config.yaml
n_layer: 16
d_model: 256
n_head: 4
n_kv_head: 4
head_dim: 64
d_mlp: 704
vocab_size: 2048
activation: "geglu"
norm: "layernorm"
norm_place: "pre"
norm_eps: 1e-05
positions: "learned"
qk_norm: false
attn_scale: 0.125
bias: "none"
tie_embeddings: true
parallel_block: false
init: "normal"
init_std_qkv: 0.0221
init_std_o: 0.0039
init_std_up: 0.0221
init_std_down: 0.0039
init_out_by_depth: true
optimizer: "muon"
lr: 0.0111
lr_mult_down: 1.5
beta1: 0.93
lr_head: 0.00646
grad_clip: 0.5
warmup_steps: 200
schedule: "wsd"
decay_fraction: 0.869
decay_shape: "linear"
final_lr_fraction: 0.05
batch_tokens: 65536
seq_len: 1024
doc_mask: true
train_tokens: 474300000
steps: 7238
dataset: "wikipedia_en"
MLP neurons of a small language model. Each row is named by its layer, matrix (down: output weights) and neuron, and shows model dimensions 0-255. Each number is 500 + 25 x the weight over its row's rms, rounded and kept within 0 to 999. Numbers have three digits each. A neuron's up and down rows have the sign that makes its largest values positive.
After each neuron's rows, "fires before" lists the tokens most often just after its 100 highest values on Wikipedia text that the model never trained on.

L5.down174:463497492495528495512517501515472517489503497485499472521484482497472480448514500446491532520520482495454501506501477470456477508516502515495489481523506517499517483530510567458502545472516495477481512491498461482495502480534505526497495498512523526509567504471485487534500481506441482484488457497524479502497494500496507497492497523511473484475499526495505491485492525488498518521522510531513501501502453527483532481487541494534464539517448522545530473490464485531513500526482475491479504519479557523497470529480466489533489507489506529551515513511510512517501478494513501506502541480495480535555491563502470489494470525487477500484522427465511473522443475514499452529502465506546445554519503476531506451545475454488484519496525550485519548497487510532520552516525515
fires before: " an", "ne", " a", " is", " was", "ck"

L10.down133:516516529491511493480500470505510445486481530517493525516495512489496553528465477470500476495512529468475508490498489517525507535460492496473485497545521529502555543467508440506524483486483512479505543476472512488507509507516506527470536475488470511457499536482543506562516559539491473481515532476510567490501558507475532518494511484519486486480511502464493511510500498487544466492508488472481511506457504467495495461507492500491514482539526494525462555520484494495472503477479447512528459507479478479518478467480537458493499453536514514552523465528533498500519486455513525484459513553473528494521498504503535477519487477553509500456519485532452522461513480502475496485521500498508526527540526493495492482487481490514469504488450525458493504501488481486492534482485495
fires before: "u", "ute", "i", "ut", "ial", "ter"

L11.down243:541503498536512477474504482478497490463471496525445484527452473490494454478497517497507503513523503536517510476528500476499477482489541483417524490417511512480494528504513502469466504505520475553476514482476454490496462478525495534488496491475504459485498494453464540530483501496503462491493497505511506493525501528535505442513473502539481515481507500486478495508489518487497483512463497549494497502546494542484434472526495474503512491487511473505520521489497536514519461459530481515489497552496500496532440482488469495501481518515509454568535511509492538490533539494523515525507492505531525486531525486567492485505476506506516514510498517495540513456481505522510429515496517529499514510509472511551542497524534486519537474501504469506514520497522474535513512505506503
fires before: " |", "s", "d", " W", "F"

L13.down380:543516522507519467483495502471530504535512487489486468482512494479514457484522485508472546457489502499515496528479529451477499464498497530490474488486477451476507489483488527487501509463497517542488474465532514490497548485524476464463465534489486473519521518551447467508528534457494462490522488509513517505534533480541513501461500474475501501472484512492490554516486516531539484538431504519519523509496508456531490505502488514526520512525531512503511535538516487524526474489487507517499516491513492487514549483505490476505478504428476481515457499517520530481473501479528501510489523503514492510543508478474489503467492470521512512511505517535489470531521519528513519573474457489502486506500507483522499526452489496481524483535479430543468496455541486491565524480533505
fires before: "s", "ve", "ck", "m", "d", "pt"

L12.down553:511498517496508484483499457501473512467501522513474497502458479518529552514471488480527508521477479544478500499510523507516472516500554459479488543478534526516500527472527504515496510484508477466490535492483505462508521498500486463474503448492530523498533511507491454498500537469484512502485514469521469479492467523547529490490466430472468462501538544491501547484526526519484449505495547494483470544567477491534493536523478482504500511499512482507541542482510510463493507477475488511509498523501507585477467498477509505494478520510472499511484519469472502463533535511500518548514463485473522481527525499523484492501510486542488479471489493479551535482487492486492544465509539476497495506499529514467498516516532503471475546467507490508521454508437464537483519499490500
fires before: "\n"

L13.down26:523444492516501519501525527494481487512487477518480483509522510507466513522450471452502475472481486500495438513456497535527506514457544536502476462565508487506543516526472526479522490537500549506496513504516554537513482464493505519503521503482474500443494487494484472516497535529509473502527466494497442445526506497554520510497498523496530464503511536515527484485498494480526489528499478487514497467489493525531507471431492508491527501509511551499433503451541522551511475467510507498477532501511476483503514496499501507500528490478520543522520500532504504532489512517495502475512517496496477491484458475518540474506517492511464494472490455519508560528520480550512463477513527490495472502512513461488476486542443483499540490478457502477500533498499536522471482505503492
fires before: "|", "\n", "rom", "|---|---|"

L12.down515:516503525499496482540482462528523509524532491528489520536474495490531491478491505489479468507507457498500524534475531435488496512503505502513482515480522438510510454507472443521500479502490548525510487516477468516455496510508495468476538534537528519493473435484472499519508557474564519502544471483485498494480550511493530548497487520496494565508511517501468471470511482498516499537516519515488512498502490511497475474486502467502521500522460482485456501509476567478511514531491490525521477542478467509499508490483503545517547551464567497492466497507491499486486484503504495531501471488498492524491495518486542547473494447515508494511536503517506488521480551460517505503483511453505476503485498455455468549488509504500470485478480542508512491473488471458505504516476484
fires before: "\n", " ", " 2"

L11.down256:524490497505479536534526510510472511507516430505556457509468525516450477551488507464523465474478528472514480532488487520467560503533484489489530480514472476545515521540477520488480497532506471513465486494502463483498496472481528489451493504455510541486501536491478513501520495501450488493511465515496510522479486497514470512485480505536487483519515531531513492513489506541490488497460498505534499477472484472496501491490480512527492492511474546506551465539521514496512478441489490485498517497487499484522449533470524515499493532478563510484465493504545512521505532472529531538511508486509496484475480537489545501531523479466520528489500516506482473426535509484517473506545508542515497513513514462465486504464505457505507437526478521502531532510497515473498536467513474
fires before: "ct", "ition", "===", "av", "g"

L10.down329:487492481525508469470536454532491470493473505469496500479497476491535490451493495489457553540520485485500522545519454515502538500457500499514474472475467524489472523535483552495517509435505471530505503478525487499510512508510517426478447523526526499502503489497493498501497506473527490470492480472535476486516490478496570532522493538518531493514497532455433517494529486508471514507545507484518527501469512507495484529504501514563528493458473481474527513465508551506502482505486496497523521533514467497503517516502498455475507497488511524524507562510459490495480520446484453498495565490503497487504513497465509483481495505487497509541515526529508523463480497507510468508498534498503487528471504515483512484516506488499508529455477557478474552481489534473467510539514516
fires before: "\n", " a", "American"

L11.down40:511505526493477525503493494536438504526504501546481478510491498514462508499529543520482510521507492496555521476529513494505480483501505513461469500551520465452515506509454489481471541510523524549499464508499511481502510512514518490490501479483475481502513500490523468488523512492528519502503489487525477536454448527518473487503461485526514467498520479472527486459494530489447529487532479474508535488572520454490530488463512506496490477464506480534505521493527522437489512488531474489507517474521531499448498478467502523484499460501481503529527534506528515451531506521472486514467497556502518509510528493547447520539497492506464488473506453505481516522496440514515466486499497520496502501514547552503510530476471501520506516475497493475435478473483535534512527483474533
fires before: " in", " as", " to", " from", " at"

L5.down476:512450516500518489517467503517509488509476504513499503491525467475505493472485505537537496478487524487520531469494477477544554469497508504475479509515484475540449503537494508535451479512445510471526475495482531495513464527472532475487485524488525524507488511520486531514513487536482496495482517476478455547543506527514519495491503497503470523488508495469499512473509515453482499513541494489504526479478489477522493486460493487545502457517510493526474471479489506476479500483547494491475492515541524535458539529471486489531482522496493472510483509540539464516500471445516511520494519548490560511470485513453500477434566538468509514492503505529474484471525521469487562540513513546436500470518479484492502505528509523507510514508479497500508540501436499492491489530525539
fires before: "s", "\n", ",", " "

L13.down418:526474463481541480434495497504461510529495507508467502535455510518456527457497507533523522508478502496528457492528504445522535513502444488508518516563527470494506527508505479484471488503503478490510496485525531451527530483495546544504490488553518472497541525523490492472515537471449506517479528509495529512518477503540493510584488496500496559513529513488473494475487516485453487484506483502484489555514486501473464499500491491479556464506510513515490466467481501528513520537505481476489517482509538494516495494485504474442519483497545479525492470505496473478485494515518454526522503529485512502469497498540430458476517496500509523495495512515537474486528494491487478499490478487490556476534517486503528488524509446476492490482491506531519481519502478498521523472465526
fires before: " 19", " in", " that", "ical", "ia", "al"

L11.down552:514518515485530540502490506469514487510507503536485474509477465505564474488522514469493507492573496503485527545508510537494468529504496529524517553484479466519469497508542497517473501484525514498507490560521475461469458506523515499515469513473512504475506548517510486465518463484465504508497487456462498510496491486506536513500482528478507494521506508520492478541459539467455481517509498512511501506497480493512514547465483484495503510520466503466509491485488434513505523498515510535520511528541495485521524515480487490475531471483488450504537517509473559448543511538495564536510514482493421475467472468481476469477491528532525492505507502501497508496467430504477510448467475522515479530522477486503537511470501499519498519473537480486508490523466537516512513488479506
fires before: "-", "|", "---|---|---|---|", " ", " |"

L13.down225:497490509524505535489523493517487496516504529530517506501576523485498498481494476488468491506515530461513550472449492493493516502532495489509492521541501510457548505501486516514520438494462531514540490528476503506495502472546447522474503465487526517540474463481468505520510467525474489463488502468501457504492509515529514461486469522501552528519494472466528512505522529500468502521503507505457500503470501484491541528509526489518527540444505487514500503546498487514484462469453499487520486491537476507514486506466445464483463511523443489529527530529496537518503478488490468531516490513505516490535517521498507468465456494516490524498466469514461481476505483506449500549499511500462491507484486521516489576500476498528477495462523488542461498497491479511513531470524551
fires before: "ck", "ute", "ad", "s", "om", "bo"

L11.down679:491532498500539500533470496471491532511508522538501469500546518503540500515490469488521499507445525469489461487487509538514519489497491482467514458513517471529501478487540491441458513459517488531533502515498558476507478507493503509515499485470546507519482528516477491550482485497482526493506477491545536533485521503474466526568479485503486530530466464498499509486472497447503502513514515506482502511519483497525498548500470455507500458502452471490503491440484545532432517515495496485510530489484510482506510557497482489490536499507538514460506515462527475494507499575512534522515466495493491515487529481484497504513483485504528520483506477489514489524495510551513493506489518529444529446518509467499496469480443514539487484518517468535501492460483519504470497537461504
fires before: "ed", "e", "es", "ing", "ion", "way"

L11.down205:477479505531484498528492447506513502433467479508527517534503470469498515503430514518504555472486492518506535476546555509489499464489526504498459540515504473536489500478516490488519485528524484468485512512476520517517514495473460522520536529528496520510458499546523503524519508473534520504516505489501483501482492491468491539516468528466497510520518484464478479502488533516468517515485520514495529492476498507521535485528522473529508525567438462458532500503467524519450481492458536516532441503529493513503515482474506509500483492500458515469463470539524516529508465471466521528467474493536505536504516489503490515466521485505487507464496510474492482469519549521484483481525505544504486460471496467516513509508521500452490497468544508473523436512496475538503508480499483
fires before: "d", "s", " to"

L2.down439:487532466474531472507482502464485505482535515532488483526471460494489505520483512493529478539527536462484463457512505485458438500493518494511453520534536478475512545483472449534540483475475492494491480505507529477525485479477487528497514489467547495502537487477489475498520477518443473479541481510428499507489476508476505470514476505533488455475480518485536518481498495522514496532518506517519494495523463554491527488527472494483522481484550555473526476502514474476500534529511503540566475500534496482492504500544499476511512522523504496501507490484512529516517514492528538511482514507505540481514484508519502470526474507480498454522456514477497516484514486496494510490481526485436530517444530483501509505476505535492506528500479477499511522499495478536534587493463510
fires before: "ut", "if", "/", "ial", "d", " ("

L9.down418:510494502478484547474524516491474536515533537489517465519478478522474535469510514557463520504475495493532459495527488531492483506455515533517533526553529478489489500474462501482545499509530504500503461485540508492511467493509493466496486478511520526484473530528487454525514461454498510466506489508512490488541505446522475514493447529461527481512537556461530507523508560494503490508498492485516528536472519547516495498519513524484476441493539452494513488488489538492523459492504473521529465500481480509516511473515503502487452529474506491501520487484526522502442529462496518496458462479491540442491498454507484503520504525473487484524487477501507488467541524487521496466496481519516520521500480548524539528504454476494513522460529523486460496507516500498498520532479503
fires before: " in", " on", " at"

L12.down521:512490496512509452539496498535547433514505472519538486541508496446499515493496526491519503512527529460492514499509534560474540486501493515443495497479493497496533509471507498491517529508534503499475509522499500484489505495481466483506491495535429490495526480524476512495529451496468503501552544463511460462528496517500499505532465547485523484497515458479550537464538538508535473501461477503527529472433512452511515467535534511482491537513487515462458528511516477516489488499536487469517481508445481500471489495527480504471489520443499524484495501526492489472473517486466532464515477499474504516519519470485501474528505507509497483501488470517517503520507539457518534510546491543451504504532488502498523497487511490545488496498502481507505546507524461470499478491528527
fires before: "s", "d", "ff", "gg", "z", "mmer"

L13.down338:509501493469451486480579508492496546525478541479540482491511520547544484493534463518506450467513450510494503514486526534509530524527505493539504510440518468538486468479483492535455468506500482494475511491495463503509466506423495509510507483532461536460499485498488448486505529507494483519494502507509483491517549544478552484493456523509501502501475486467515526494507476484480484457504492512472513470498457485486494465519490499555495490487518510499491541509523485507509530481500467515491540489513496518516481491500488524495489498498490489566516471522533498479508471528522540491489498500511441531490515502527511527485554515482505465478468478554495497515514509549514486484518502502492479515481545505493515514475535511473472446517495553467496539501473499486518486491462531
fires before: "T", ":", " (", " co", " |", "S"

L4.down508:543540505482496468507521469537486509484506493528497493513483484497497550474545443440497456480496485523426537487503516487511487521474510484523502510501497473528506528498497504504490451504488534500484523494511487570490472529513534489506496518488556521457543489465533513502496487513436496447528453485483505514511527479505469463491503512497472527478546499513528511514511521501495500450494492464507500529476489506496502529465505502519491503470485504502486516442497549497527496494533516481524442503452529472457505506489517513467587495498504526547477500465506469493512501488526519507514489491505520488503514499474507560468529499525492488482533487473468476493485556467512504479477510475507496510517504495513466503482493512477561500462489514489494521515486501474560528467490510
fires before: "\n", " ", "'", " W"

L9.down569:522533477467528524498512520476473424543478508495513486491516520524565445499499525536499506521463518497461515531494480532519487496496488517492483480499507509471495496520470484514486503475484459508532483490484477510502479514422547490518479525529471551478517487522473521534507535538520495481484529472456496469487500475492528507532498496498537470521502525496503521484518436477501574527471505519460503524499455529471490501507524532507484485526496521530522512513502492517513502457515474517520516541426507483494504492486490468510519484499491498467483516512502513500509498504489486507431516464457508515500493537471473510473510518504497523511539514502443493458503485468453511483481558478483505494520533508516528475480508471497444512541475526493495474531523530521493486493547513
fires before: "==", "===", "=", "•", "K"

L11.down583:512558531480489577488488462500478493479486477477549458545496479536500568508503499515527481502478477501477523482513527517509531510491527505487498508484528476484518477523471493490462487459481489495502512514478488516504521474452517567496499517503483527499532517510497436493522441496507460509480492501533474482518515495542520533475493498479516506526449501508466469511480473503511479525527483485473519464517482527484538541520484502512546497501508457487452514497472513544561528467501507524495503477502504511471474498475536547508476492517472483482489491476533511513540503490531555525509489512492502516542498514488474485550491507508484524499488514463492485501523510453510444485458513547483455509504498522533519465451497475543475517520501485515451523501471514526520496488478502
fires before: "\n", " be", " also", "d"

L4.down318:496459501487525487506505507453498514536457520465517476521463493513519522448548467469518573506494525518534534478486512537526497512515514476521474499503515493525533463477482492515507495517502506518507507544485482483512515520524508492488493487479531456502477544476488489487505495475479490521518503527443541474516484490549520540495501554543547521488485508551455533546484476515516507513523512538506525478513523522522464499526493516505516472475508470519498493510497504479487501500472477521501519472546487468424506502519523527492483478505528501456518481541508496487495500506465549540446495516451454494514517481491509500480468464522453510479460524515479518488524497471500483470492484516501466477514528501522454477531468450516504473490526476485465487511467457524498523512523462
fires before: "\n", "---|---|---|---|"

L13.down692:473459471497513488513489480480458517544455526508533516470507482483503548508498448520473471519508541495530535473491535548462538471477506492508547503501479490519502479499519508510508515504483491569505495481502499537542462489480496520487492482477506468486558541516452551505471489478490578501511502534475531491522549501508522493505484540517479469491482512492523500500544478513509497480475500517500489459499497484512495490529503518486531531490481506517463497476520522467523506457541476502507512504484543563516485517486485514535513536465510502465456470475453519542515471511478522508485485500505520514513472481495508507518500464528547561524488501479487515542473497490447497483494469488467476498505543523500452489495466492475530488476448491495468479495485489484486521517477466
fires before: "ment", "ve", "vi", "st", "der", "d"

L7.down89:504463522495486464470470453462450527502517502492585492503496481514510504441536499549471506439486497512526499497513541518510487533512475495479512508510487521479515529465494523467456518478510522469510478493556484480517502489504505530504479478518523492480503477500522492478504470501471482504511516505543503526502495513527454504494466498446488480529489498483496491510521517502516470471519477477496499435531499495457536535515510518523505506534464485560490493513489492498523541482478475465493509472520533518496499487502541517472521540464470520555509521446482482540472474510527543512477477493536533461523508496490491490509532478510474521476524548512438518523559491513513525493510457491533491472516445508472508535511495527525506529506473498498453513492516511507492518482474485
fires before: " to", " in", " by", " as"

L10.down258:484516496487488485492487467470502508527468506514503483471478502515537516526485502455512513530516514524536479540518526511500517491527503514516511554537491488477535497497520464517531487537538483502447518536547500516513500501490553543514507499503544504519469483496496499460489490522457504462518470473453524511477468470504516547510490521505499524509487473511462523462524472528461481489468527495499476466486525482486532488486496519480559476491488491501496532477441503482490473521509499484438530497500501495529504495546540484500475510502517480486468517498528486550527491460511480465490498476502533428485533478546506445502473517499518468521498501540516537514504476483463467515490523462512471513523528482524471528455512479536476476490477516484479541556502469538459524477499520
fires before: ".", ")", "e", "o", "im", "ed"

L12.down40:498514468502476519514489475523491511528516465454509534490511469489523490541557489535519491469509488520502471497515511471497508484460489517521508516486556470483549480495512522526518495502475492475483515515560497481490517493512491472513509525494454476518522501470470528561480510525510562478483551490499542512530522491505482492497530495503476518535461510555488465507450507484497545478472500495522522520531506493532507521497512516526436501501517464488506495496500511474522507495488495484479469537510507498498426527478524504502510496458475477464489510480499512494494555512512466494524495450469523478528530519480502508466526476480439522511497477522522547526501495479498510506516517534526466523547511459469528483486466495475514472498500497489421535508469491519532449453503484
fires before: "s", " |", "al", " in", " of", ","

L12.down496:511485520468490525537448470489490541500518487499523474514505510455518543444489529563473492501509484509506532470532488505517482452496510535501476496449510544494453496508536495491521473493503486487495542529537499514498442493475506487477487477503488491469463516531491505503512493485496536487526508469522553490470532516501492455496465548502489527465491524505498465495518516520511468513528515517495525474524490472521504535506501508481486505480512494547536528503468476533500586465502471563497526429510492498496515521472520511481479510489530488484472486462529518466500500550521495503565486493497513484509491484493533511538512503477495491500557481487492502487453494497478472534486481491478480488500488520507502500498502471553489480503468491534471467499418523527491478497514479
fires before: "ed", "ing", "ive", "ring", "ated"

L12.down570:532501480498475464538524539521474478439509492489515497504490508529487498525479477455445506511512470516472468458508526478475548523525503493492485494482507475457492508512505530495528508508500444470476510514531511513480497485490488523486500485500503495499538492474524513539451510540484496538467530501516501491476548544507526510511458533516485499493526504481502498528522500510438506504529503479480501498504484533467543480456458524502455517499520540488489514485489508493487492485505539513510488452558453484495482518502516560519471506523493479481523510460534516470489519536484549465482528473528495508542486471494547561490505509502508543498464523480476465523465455505526440505516535494492494540496501508493454477448508531526510535520473484512522481480462517511513499540497482
fires before: "ct", "u", "mp", "ction", "st"

L7.down282:507513498505499464500518497519493484494450463480483521497539558507519492521470501494458494506494470495442477499526517546498518434479501536508481511508513520512481557524502519495465478515529510494519505490477522499487475478471480489478506551482526500416508478500515500486502493533506485483527486467490482490515455460520529480521470479449533489502510540480509514489480488479535468497506474507549571525490501512533512479496515511520533472540506527533508461518475529519541516479497504490496565474540476474501488499546509503481519477497462540493534556502487559491511543498497500464508458483484502457509552466532513520506461533491494493484485468487517485444536523497478489511485493499465529479514514508533451514517475499464528456486515506497515511498489488502530488498490502
fires before: "\n", "ence", "mo"

L12.down279:484556484547552497490559491471498496493523464548503530473491510533514504494457490500529437513496465519476485545489523492522516518491461512544516525499480483505500501479514500489487498552492533509538513501529499521476506497496506505467471512520513456496511534535540499528512474557464496464463470488501525470463509503490466520519472532503531479533486514460473436528493502485471509517477527566523537488543489514492489498500494482513508473485517551512494502504470521510468530447529500456497549482512472503498499481484524475494494455446505500522521479462487464508482516482493489459482501441528526525456542486511544468488495539506492506495513467483528481509522496517534433511510511519484479510521480483511535507507519499519485507516471532496490465495486483488491491478523499
fires before: "ill", "ot", "il", "er", "e", "an"

L11.down427:518469466471522476521502511544480500498563551504494480470527499501516453543514517495508525449505509474472502505545523535480462538511486535538497508502472481545450484504478462508579507458484535492496484511499502477504513483530500544515469478517516471499478504502530482528548487549526493539501522514520507483481484481503490502486500513532535490518502486535490504516459501485512509442494496463502546448525472493482501499504474491498487478502502504531485510484514467492468499533475473495493511468495496514518500475450540466503469473527490557485480468526450482494517515465533495496468479529462511494520492544509506483505533474524478457468457492516509504515505497473515508496492476536504491474544488445489517512489514536518489473479558512502555508495532525488509489447506472
fires before: " |", "'", "d"

L5.down44:484518492475550510500470537495501481508528522496523480534504484484532474482501535516482472477516494517477525469458531539498534500495512513488492522493514518532536501542515485533489480534462495502484493524490518457492503517509533516511542505543493466513481478492495484526522534516480511484527494437461542503514484503489502452464476507470529468541464499549525484512490532533534503513468510500458521489470466467456477455502521518525521482490481525513500520510528442503468513437527509477497514502495487497496526480515504486496531491471593480464488500509574488477491479532505446496509492443504457494530504520499456497460536459497501481503516508500502532475488522459476495488521516507538500477440518499512499508484535493511473492544496499511526516490542510476468509503491486
fires before: "===", "|", "==", "=", "A", "P"

L11.down179:503481488520470442488485493462493480543540504512543508527509513505487494531477510483514483524516519498450475478447510532470485510420495464524467509569511500517541504495467501487509530511470545520512516497504506500475511518465482534521515462487510457527500473472466483485493480477467523522508434555445548479501491502574460532492514526515488496523534567502498509501513506506487467500497502483498493488529496507507510518526471518475477521471515506432494518506498495485496482481523518424509482488499530544496477535513521490506503514472493492508482502473506490499491531496493511516498521488484469500487501518498530513496508523448522482470484511509507495449513493533497519535468536508480522520527490498507547520486454501482472542466456492521469499484516486546526500518478537
fires before: ".", "/", "\n"

L13.down345:509474508511516474485448478507531500533494537479507483510508505492480523462511516476447463517500486479478481516497507476461494551492472526500472502557501520525534504440508498509484499480518510499501489467498507479480474504480469523504480521562519494469501474510508525514461526498484476491492504503499456542487557505546516451477514483481570528506494493472511494535469478494491531489500548498490541453463473445518511546519490492490510453571509533511522487509493460488471507461476531492486478464521538482509498507512576485499521494475523505496519512546451514525515513475571509503483502507547493530515488488470474524477461485496457483467520522472536493477486536503491508492514516497506542492489509510504491477499517536487443504484495528501518510484519493469524526492509500
fires before: "s", "d", "li", "t", "land"

L10.down134:501513542498507524488476539501504507475498510502515471502491541476509521495559485540429484540489494471455506506516493495481548531443552481519517504519449520499476478462507515489534510480480516462462519484534516469505543532474503481478519502495490486531495438470465476536528548514519481482470520547516494495504501555481501523546509499500490506481510511504549490500514481501483465503474477565520488514518510494514518467474544528507499486484501511519534506523498494528476464496514499471467461502524507462533512478458511503505508485506537508496539470505471500461561489517505468521452505493484476486478490454477527484495540481514487492499490486499519476481535516501509491462529463475460469475466499496498490470497455464493475492504511522505539532556487517505475538494528526
fires before: "|", " |", "s", ":"

L7.down173:452520475447492501521512493519519504536516488515511471500510465487513470471472541499478507529501540503513477511475532528509495496503466520542534497511482499492495526471479526505481494490513497483474495507492517510537512516494478516509499495499516547498482489512479506496498457540484519457457512561520528520482485446517476456502496482501526464532514542470507539524479497536540494531493458502512463486516501501531490513528471462505535501527455482504458497530470528562487539478510446475453512473460510533516497522563476489488485476526547476501543498521498495530479466516491483492500506480503490520519512481517451498524538504459529507552490476447504504515507491500461463479449469475482538510485489502495505471492513505521554493501467496485517510524480473487556485560525512
fires before: "m", "mission", "v", "man", "d", "mon"

L13.down678:472489489509454505495504492480503483510514524508481514509497471508472539506482505499543496477410522485530513480499473479516498532490469511475529512444517489521578468518486481475521469512517473519542445467477517451513564526505494472493475522513497470529515481524508497497523552479492536485486521508510515516527544524487518489490509463451491515511487473482501534489490498475508505441488506502525508529473494515499485491537477500477495512518528526529508518483504518521510497501511491495496497508504475470493496533488516442509466520519514487489516462529548569508471463503456501484506473506525457503478503504499517490458486506521503493527469512483508511476554492508484503478508569527481442507477523453527475519511479505508534535519540484469500497563492475481456546484510480
fires before: "\n", " 0", " 7", " 1"

L2.down157:480502467484464493490522500534459508488488493541476472519538485522465478513513502476466525520462509510491506510495505508470493514516499495537508494459514457514483536465514508466512473458534496507495498488468523514523470510482483522536515468446489536512466480469488474494473510510499524482483514497447537521497441479530552501509494461522534497465550541480498520478538537508551503518505477507456507504482528505508454514480498512479505494508499491483487475494495552509449498487505527461502515490444518479477533507537505485512513479475529523516542555506498489482469482509506455526474506495480546474502506497511456471508509523483519533461474489511487521484445541532526518488494509522501514517494516477486563511478523507495494482507525508474482549522520531519543449570497539
fires before: "ed", "m", "mission", "man", "t", "mit"

L5.down677:466526460482496520526478476518507474521499493488539509520468444461480494582500496505539508519464470495456508456514459555529548515529537516510492515476470467491504486512527474495516503500510520501542485539532463484485532525513483481491470493500529546430468530442530449463498514485532502488479498511540509476493486480493443556477428519489501495478457494532519480490524499502503497473494536505527481485491536500500508487505497498508530518545509478532494493489474509506503505443513478521482505494529499476462489479525541480471497504518524517492496539546516514501524474527496548506494537507500493480527527477491493509502474466477494511495486484487502531511470502534482552532504508476516492480506538534482481473486489491498512463502466509492504537495506502473546524507466468
fires before: ".", "r", ")", "er", "im", "en"

L10.down10:521508491534480490482487554469536537489483535488450493531481496485482501547497486510474480507469500505520493488500498548505536520502514497497472513460483522552509463488504474444475473528508476515489521481480492504494495503515504523472500477508497548510435535521472494523469501496479505494494496461516523491496536502487468480513523451503516488514497484483470494562512463519525489515531535505518477509520465476507495504534497447514492517490517540535510515560477445525493493477499492484490455441499498511501488497470552497559562484533497456504503494500525501507480484469510538561469501541507517500507496424524540523501487511500508468506489524506467480489455456509503478504532508501489500494500502487514495531472509541503504527462479546464523500490456505514499508509476436
fires before: "ney", "k", "ve", "gue", "man", "her"

L13.down128:485494464505526505499516499509508520493519519551501481543519537490486439493486489568488476511518450501532504490484479447474536454524525528554494476528527526481479511531528475489446506489559495508497495457527511514504504513491521497484466477511464494479478483498485463508514513484487461421537492459536510477550492475482479517506480521518522461544482497487501473509512486510498507516538517520500542489460486511495488477506536534489464465485527521506526496487513466497540543513482501466483505492512496524491516484463460530451490510530487490484517485504488474514485503552481514500521521500544508467481527463537496523537532517508515519429502515495473506482500536516501537470502521490497511478519495521516500519479559507492489492495481454520543492450481475460516467478506505
fires before: "T", ")", " |", " (", "R"

L5.down655:534564478502483468490485502487470456458531491502472543457515499547451521504513514513534525503494467507506506553483496512491502493502486531514514559489459510508507508574476458493509466566499511525486536496502518549439507476500499485480510501503545503493515509471504507528473490477476478489507454503475527478512504481528519534529487534526518521521449469474527553508470468481519498515504508482538511505472544491528538496493483554532525423503476490540494506477519471503494468466530472510476499487456525496464514495506514483495550481456510513482495552523474526477461493494498496459464473492486467506510526501459495501479492500513524483508489480468510518492472519494512501475454483534463504526488517506557521513492514519514503476507515505519511513499496471516511494478506516
fires before: "\n", " |", "ation", "son"

L13.down23:464494505491488487501497521472459474520525493466524512483497525448492490525472539513489496463498493495543482538493479510510480496462491475485501532512497528543507520490529497496500524485527463527542506534499542466502555511522508532481518507473518533506506491470518497475504510487507414530492478490499478494499442496465471537511457532492537508531513495520520513495485480489511477484492485485507470537531530513533477518529489489514505470524497467557443526548482503504498494492523484496523504503465480477487480543504508503476474460519490525515489488545519525466589526454452491517451514513517477531540474489499501531507503506521467521468490482502522464528515491448469513515511535530456490509455502532508490481491510499450472496526494531520506494533500473468454478506521509
fires before: "\n", "born", "ce"

L12.down509:506497521540471498508512485506498528536485503511502490512476481496472514542495554501518519527483496487482506529486479454520489498538471519481514509512498495469488461484477519543486493522466486532522500477532495516463487502480522475514489542505515432501503515498483529464544494513524503484471480468454477464474506474496503470489477515505505516506548483495468554537496494480519501466580498540506512477481499520525515517485522468499522503464516510530465479545528501491498453511511489505475515527552475511467467487473458465523526467497502510513523484504520490464532474535515483460442460480513504509465536447503530501473488500562525529513506526457526516568498506513480501477449518465473511486518488566510487518491487510506510523496516473483500536527466464534493481483475498
fires before: "al", "ar", "e", "ick", "ot", "ad"

L10.down502:546512484509491482486505514468490488474543493510504494505528486549515502511504502523487471502495471523462487464502459489506486511519513466450458495485534495474547512503505507510437529476528524489496497546508489483478462513522516531475456519516503546504563477494532495475512494473475463495518520540484533542520496513488499498463469511561530514488522468492479478532446506508552525529467503538499553437476469489506487496520502467511496507530486497519505445498489484471509498477490519486505511491544509492534420485462467494504504491494502532502510493518533515490500537515497556472524476531477493457504529491490516469485544461515489483500475501517481504503511518464520510519520458459513517469543453487488523484526517517503506454506499519487452516523508513539533528518511485
fires before: " |", " the", "s", "th", ":"